Weights of a small transformer language model.
Size: 14 layers, 7 heads of 64, 41.1M parameters.
Architecture: rotary positions, no biases in attention or MLP, untied embeddings, attention and MLP in parallel.
Training: a variant of Adam for these matrices, 9131 steps.
MLP neurons of a small language model. Each row is named by its layer, matrix (up: input weights; down: output weights) and neuron, and shows model dimensions 224-287. Each number is 128 + 32 x the weight over its row's rms, rounded and kept within 0 to 255.
After each neuron's rows, "fires on" lists the tokens most often at its 100 highest values on Wikipedia text that the model never trained on.

L4.up51 [ 71 144  74 105 114 149  99 146 137 130 158 171 141  88 152 183 114 151 180 150 115  72 182 147 133 146 119  88 143 119 167 135 111 166 151 131 124 152 103  95  80 131  55  69 135 107  93 147 133 148 141  69 173 120 147 149 110 104  72 172  96 113  92 127]
L4.down51 [150 152 175 117 135  93 145 129 164 116  76 130 168 136 150  99 172  81  60 101 111 147  81  89 108 135 145 163 135 107 101 106 182  70  75 121 162  97 114 152 169 127 200 156 154 155 141 131 124 112 164 189 109 115 100 119 130 141 139  92 163 160 121 117]
fires on: " |", ")", " election"

L9.up1696 [ 62  81  63 179 168 114 138 123 168 117 127 141 171 127  95 163  78 101 125 107 185 121 148  76 112 152 162 150  75 107 106 148 134 136 128 158 202 116 110 130 153 141 111 111  77 117 107 131 121 133 171 163 114 203 121 150  87 138  99 156 119 147 122 156]
L9.down1696 [177 156 235 104 131 120 121  84  90 130  93 136 117 162  73 113 128 184 137 133 134 143  82 184 110 147 107 137 165 120 126 148 156  95 146  47 106 138 138 117 159  83 108 144 127 109 102 141 103 164 112 128  76 105 129 135 194  97 103 158 126  88 109 152]
fires on: "8", " on", "7", "-", ".", "s"

L10.up1560 [137 140 109 139 133 163 118 123 107  86 141 113 107 107 155 178 160 113 180 123 113 122 155 120 114 140 152 118 128 124 180 167 172 126  60 174 124 146  92  65 129 136 117 150 144 180 136 167 110  72 169 115 119 109 153 126  81 108  98 153 131 153 123 125]
L10.down1560 [ 91 146 124 137 154 157 129 148 134 167 153 106 127 178 124 101 176 101 115 125 152 120 100 147  92  58 132  53  98 150 122  87 137 100 116 114  96 167  84 109 103  92 142  95  90 107 188  93 169 158 105 173 207 166 116 153 148 152 141 161  95  94 123  96]
fires on: " ", "0", " \"", " |", "wa"

L4.up228 [142 160  64 162 129 141  88 140 116  78 150 153 113 113 119 112 127 157 159 156 168  83 198 210 158  83 122  87  83 124 131 136  92 132 130 162 116 120 108 210  97 113 125 103 191 116  66 101 136 137 109 113 137 125 142 167 113  70 111 155 115 119 158  72]
L4.down228 [106  93 143 109 122 124 155 130 133 168 143  99 144 133 135 136 115 142  44 134 132 139 130  46 111 107 176 180 167 149 119 127 116 120 107 111 105 115 150  95 154 127 136 186 158 125 119 119 119 115 160 126 121 151 172 153 102 152 131  96 144  65  62 161]
fires on: " |", "0", ".", "stream", "/", "rate"

L9.up75 [112 122  58 188 129 114  67 152 191 119 118 132  81  68 119  96 164 128 111 198 150  86 162  58 139  99 183 129 149 106 150 177 119 179 132 147  97 102 147 146 123  89 158  74  92 147  70 187  94  97 194 135 145 111 141 139 108 168 143 154 141 118 103 179]
L9.down75 [134 150 155 145 122 114 100 155 160 136 158 107 100 146 135 188 129 140 120 142 126 142 152 173 104 110 134  75 152 104 213 153  80  78  93  99 144 167 116 164 140 141  79  99 135 127  35 153 164 148  66 121 127  82 117 212 191  83 137 119 103 176 177 136]
fires on: " the", " in", " of", " and", " G", " "

L4.up725 [129  83 111 154 138  89 138 139 153 111 125 135 105  94 107 169 124 109 111 168 157 129 124  93 155 104 123  92  93 104 191 153 127 124 116 152 131 103 119 109  89 107 119 149 155 159 136 153 141 102 153 121 156 162 102 128 155 168 119 126 147 119 139 132]
L4.down725 [115 157 135 101 167 160 120 158  83 144 124 135 159 103 151 146 111 113 109 130  68 135  79 153 118 115 152 146 177 136 101 124 112 153 130 110 185 149  84  92 146 169 140  98 109 112 152 111 172  95 132 129 102 147 187  93 141  99 130 140 122 117 158 136]
fires on: "3", "ing", "2", "ed", "9"

L4.up726 [105  67 122 142 105 120 107 116 175 135 120 106 131 104 163 117 132 201  82 177 127 140 117 114  76 118 195 164  71 129 150 129 106 171  74 129  83 178  68 146 121  79 136 113 153 131 153 130 172 126 189 149 162 122 126 144 116 117  87 112 121 152 104 129]
L4.down726 [ 74 171 116 164 131 133 135  79  68 120 159  83 134 113 129 116 128 148  74 149 128 135 116 120  85 174 106 107 147 167 159 120 122 137 115  98 153 129 126 108 112 183 116 165 176  95 128 146 141 103 124 135 124 162 146 181 156 142 105 155 143 162  74 138]
fires on: ".", "lor", "ro", "ero"

L4.up803 [ 90  75  86 127 142 102 105 124 149 133 110 115 184 133 141 134 109 159 143 144 118 126 188  96 102 105 152 178 137 137 195 114 141 145 120 142 151  72 145 134 120  95 170 140 143 203 146 144 178  81  78 122 170 142 123 182 135 106 111 109 152 135  88  90]
L4.down803 [119 116 119 140 155 113 121 101 162 148  96  99 141 165 101 127 129 137 134  94  99 159 146  94 132 139 107 118  83 121 162 114 157 107 135  98 132 140  90 168 123 147 130 180 117 146 226 171 163 118  67  89 139 169 102 103  95 151 121 112  91 138 128 102]
fires on: " Eastern", "eastern", " East", " Economic", " West"

L10.up377 [111 193 137 192 100  98 117 109 132 167 149 141 140 154 133 127 143 115 134 149  92 156  90 137 155 160 148 183  55 123 123 188 124  89  96 146 132 165 133  27 137  99 168 122 125 134 117 116  88 141 119 168 102 128 102 171 137 178 144 130 120 113 156 144]
L10.down377 [147  82 130 104 101  89 121 108  99  93  69 122  60 177 111  91 113 105 117 164 135 124 123 148 107 171  85 189 145 141 100 162  89 163 113 138 181 106 133  78 161 150 107 145 181 109 117 147 122 150  84  87 111 134 145 154 107 104  96  56 101 141 104 110]
fires on: "|", "ver", " was", " age", "st", "er"

L4.up1086 [105  78 113 145 124 132 143 106 157 157  94  99 163 125 191 132 110 145  98 171 139  93 180 105 103 128 158 167 124 123 157  71 121 113  88 150 103  96 144  87 143  85 161  48  82 180 149 135 153  86 150 116 161 154 113 155 122 159  97 155 102 157 130 104]
L4.down1086 [133 114 127 132 130 152 141  91  88 138  88  23 146 126 134  98  60 133 159 109 181 105 108  67 135 146 175 165  74 144 131 114 176  75 155 129  99 107  93 145 172 117 206 104  99 119 206 143 129 101 164 157 169 106 133  30 138  43 113  92 119 167 132 160]
fires on: "."

L9.up330 [ 69 111 138 158 191 153 118 149  85 104 172 110 116  99 139 206  94 202 161 146 158 107  91 137  97 158  96 157 152 135 125 148  84  88 131 132 156  67 148 143 180 123 138 114 126 107 119 158 157 123 132  94 103 135 117 134  95 115  79 102 162 148 108 135]
L9.down330 [122 164 133 126 123 153  56 164 110  88 139  86 163 162  66 123  67  89  99 161  97 103 133 107 195 129 176 129 209 106 118 217 153 136 153  72 129 140 147  96 129  64 126 150 109  59 106 146  89  97 145 115 116  95  41 154 207 122 109 120 163 143 153 198]
fires on: " F", " app", "B", "s", " f", "."

L4.up1101 [112 139  86 106  80 121 102 155 135  98 105 165 118 113  80 134  96 134  30 190 141  91  83 147 153  68 118 114 170 152 142 121 150 108 124 132  99 141 164  99 105 140 138 151  96 160 129 124 130 111 141 126 114  79 100 135 119 163 143 165 173  77 163 146]
L4.down1101 [140 147 144 119 192 173 103 114 110  96 155 141 151 189 180 156 135 152 136 105 106 127 113 151  62 175  92 127  80  86  97 111 114 113  96 161 145 109  56 129 126 102 184 123  56  79 219 126 206 108 140 101 174 168 114  78  82  83 119 124 117 161 163 112]
fires on: ".", "9", "2", " and", " Website", "\n"

L4.up1227 [ 47 140  99 163 173 108 118 128 190  87 141  92 117  94 128  98 157 121  85 159 192 103 117  92 104  90 137 127 104 108 118 117 120 114  74 162 172  97 149  86  94  91 175  44 123 138 142 157 193  74 175 125 136 120 133 117  80 152  94 122 149 118 142 123]
L4.down1227 [ 88 157  99 117 180 155 132 165 175  85 129 121 139 111 138  97 154  97  50  90 105 133 107 107  84 118 120 144 120 175 165 130 155 112 148 107 165  93 100 154 132 133 182  81 154 102 167 135 140 159 176 128  91 125 115  32 149 194 111 142 108 129 148 163]
fires on: ".", " Le", " La", "-", " A"

L4.up1745 [125 148 163 136  86 112 172 120 108 122 107 114 164 132 136 127 132 144  62 170 111  88 105 109  93  94 143 160 174  81 109 150  84 105 142 133  64 109 145 157 102  56 168  83  96 164 108 127 113  49 120 140 168 145 141 176 159 166  89 129 120 134 142 138]
L4.down1745 [146 156 127  61 132 111  78  86  90 140 151  85 120 139 125  92  78  62 123 116 136 174 137 181 111  95  75 167 124 128 154 137 146 131 118  96  90 117 155 107 163 154 135 137 138 113 216 108  95  84 130  80 149 160 186  69 126 118 111 143 131 102 128 162]
fires on: "1", "==", ".", " higher"

L4.up1389 [148  90 112 116 101 130 155 106 166 100 175  65 106 118 173 181 113 140  90 108 139 161 118 148 139 159 201 125 101 195 115 136 137 154  99 143 141 128 161 122 133 169 100 109 159 132 174 109 173 108 197 170 140 137 164 137 114 115 132 143 118 178 130 181]
L4.down1389 [114 103 122  87 111 121  92  95 160 141 108 100 159 109 161 156 172 125  98 154  89 153 126 130 149 155 155 155  86 163 133 127 122 118 183 127 158  88 145 100 133 144 123 178 162  82  95 101 128 152 105 172 173 114 120 225 181  71 145 133  61 170 102 115]
fires on: ")", " Jo", "a", "u", "o"

L4.up42 [150 140 124 103  87  57 138 159 133 124 145 144 150  98 102 151 101 116 109 199 155 122 151 171  78 115 160 127 119 146 110 163 111 111 119 144 147 122 155 140  67 114 126 163 165 188  94 168 130  69 124 216 182 146  83 151  96 137 132 135 189 122 155 175]
L4.down42 [129 115 128 150 130 135  91 124 135 174 149 115 132 139 154 116  85 101 178 149 127  89 129 160  67 146 118  47 114 134 130 168 140 125 136 151 133 154 130 113  73 117 117 172 106 185 151 141 123  98 131 161 125 178 128 119  69 130 148 134 129 161 101 137]
fires on: " (", "^{", "9", " /", "\n", "}"

L10.up1243 [ 84 148 120  87 112  93  89 164 124 149 155 111 128 146 134 130 174 123 123 132 148 133 122 119 115 140 162  96 142 130 114 137 158 129  65 138  88 130 165 100 119  99 116 165 142 119 143  64 124  72 138 149 131 137 136 153  70 114 112 134 162 127  75  92]
L10.down1243 [135 139  73 107 120 102 118 127 104 132 114 133 120 198 159 142 112 105 164 101  96 158  93 124  48 102 135 148 168  67 123 114 136 110 146 143 107 201 111 133 176 163 165 116 124 155 189  45 109 161 142 156 147 102 134 103 205 150 117  92 153 133 143 130]
fires on: " ", "s", "0", "ing", " the", " of"

L4.up852 [ 88 127  82 156 134  78 101 150 110 180 166 140 106  77 165 182 119 202 152 175 138 133 230 188 123  98 110 132  66 121 144 136 139 120 174 105 192 159 128 110 137  83  72 134 155 129 102 128 135 144 125 132 170 153 131 142  93 100 100 162 136 127  94 126]
L4.down852 [163 140 126 111 143 150 178  65 148  82 114 129 179 189 114  94 165 100 120 123  86 143  42 114 116 157 177 143 218 148 115 106 133 136  92 129  91  74 164 146 124 119 153 128 129 149 151 150 152 118 170 124 140  85  94 113  98 159 137 116 174 133 184 145]
fires on: " |", ")", "enti"

L4.up155 [173 184 111  99 146 126 142 159 109 160 176 102 132  74 160 169 149 156 130 100  97 163 145 137 130 142 149  96 115 163 133 131 123 139  96  99 184 137 115  59 148 155  94 130 173 141  96 111 151 133 206 100 157 156 106 118  57 106 148 140 146 121 104 134]
L4.down155 [111 169 173 153 104  99 100 109 133  87  84 139 106 108 147  98 113 143 111 167 168 136 107 104 107 146 159 143 103 158 126 121 120 123 155 115 118 104 204 143 114 101 126 121 123 115 107 126 115  62  99 150 146 157 138 133 159 159 128 100 149 144 153 145]
fires on: "e", " Jo", "\n", " and", ")"

L4.up221 [ 36  62 109  80 113 149 131 116 173 106 178 100 136 122 120 114 135 149  83 139 147 114 169  91 137 117 126 124 155 111 117 136 115 147 133 165  84  85 115 112 159  59 110 114 128 144 121 142 125  85 201 132 157 104 129 139 161 162 172 119 147 151 171 161]
L4.down221 [135 137  94 122 110  86 153 158 112 130 114  68 224 164 162 111  85 126 122 115 141 155 201 111 153 189  76 200 159  62 125  54 158  88  86 131 100 164  95 125 138 150 160 103 153 170 148  97 222  92 111  83 172 144  85  75 138 147  96 160 119 164 120 140]
fires on: " D", " in", ".", " of", " inter"

L9.up868 [ 85 132 133 178 147 127 112 141 106  90 168 106 132 110 129 138 118  80 127 142 172  89 138 119 115 106 160  96 187 114 131 168  68  96 117 130 218 110 104 151 133 145 150 103 136 141 107 181 180 107 145 115 110 108  97 141 102 130  99 126 172 138 144 166]
L9.down868 [155 131 147 138 121 123 127 170 156 142  62  98 106 158 136 138 150  60 137 126 165 132 137 140 201 122 117  89 117 133 148 131 124 146 121 104  81 156 151  73 153  68 177 111 225 115 128 123 122 163 137 134 153 158 156 170 156 175 169 120  98 124 140  85]
fires on: " |", ",", "2", " ", "4", "."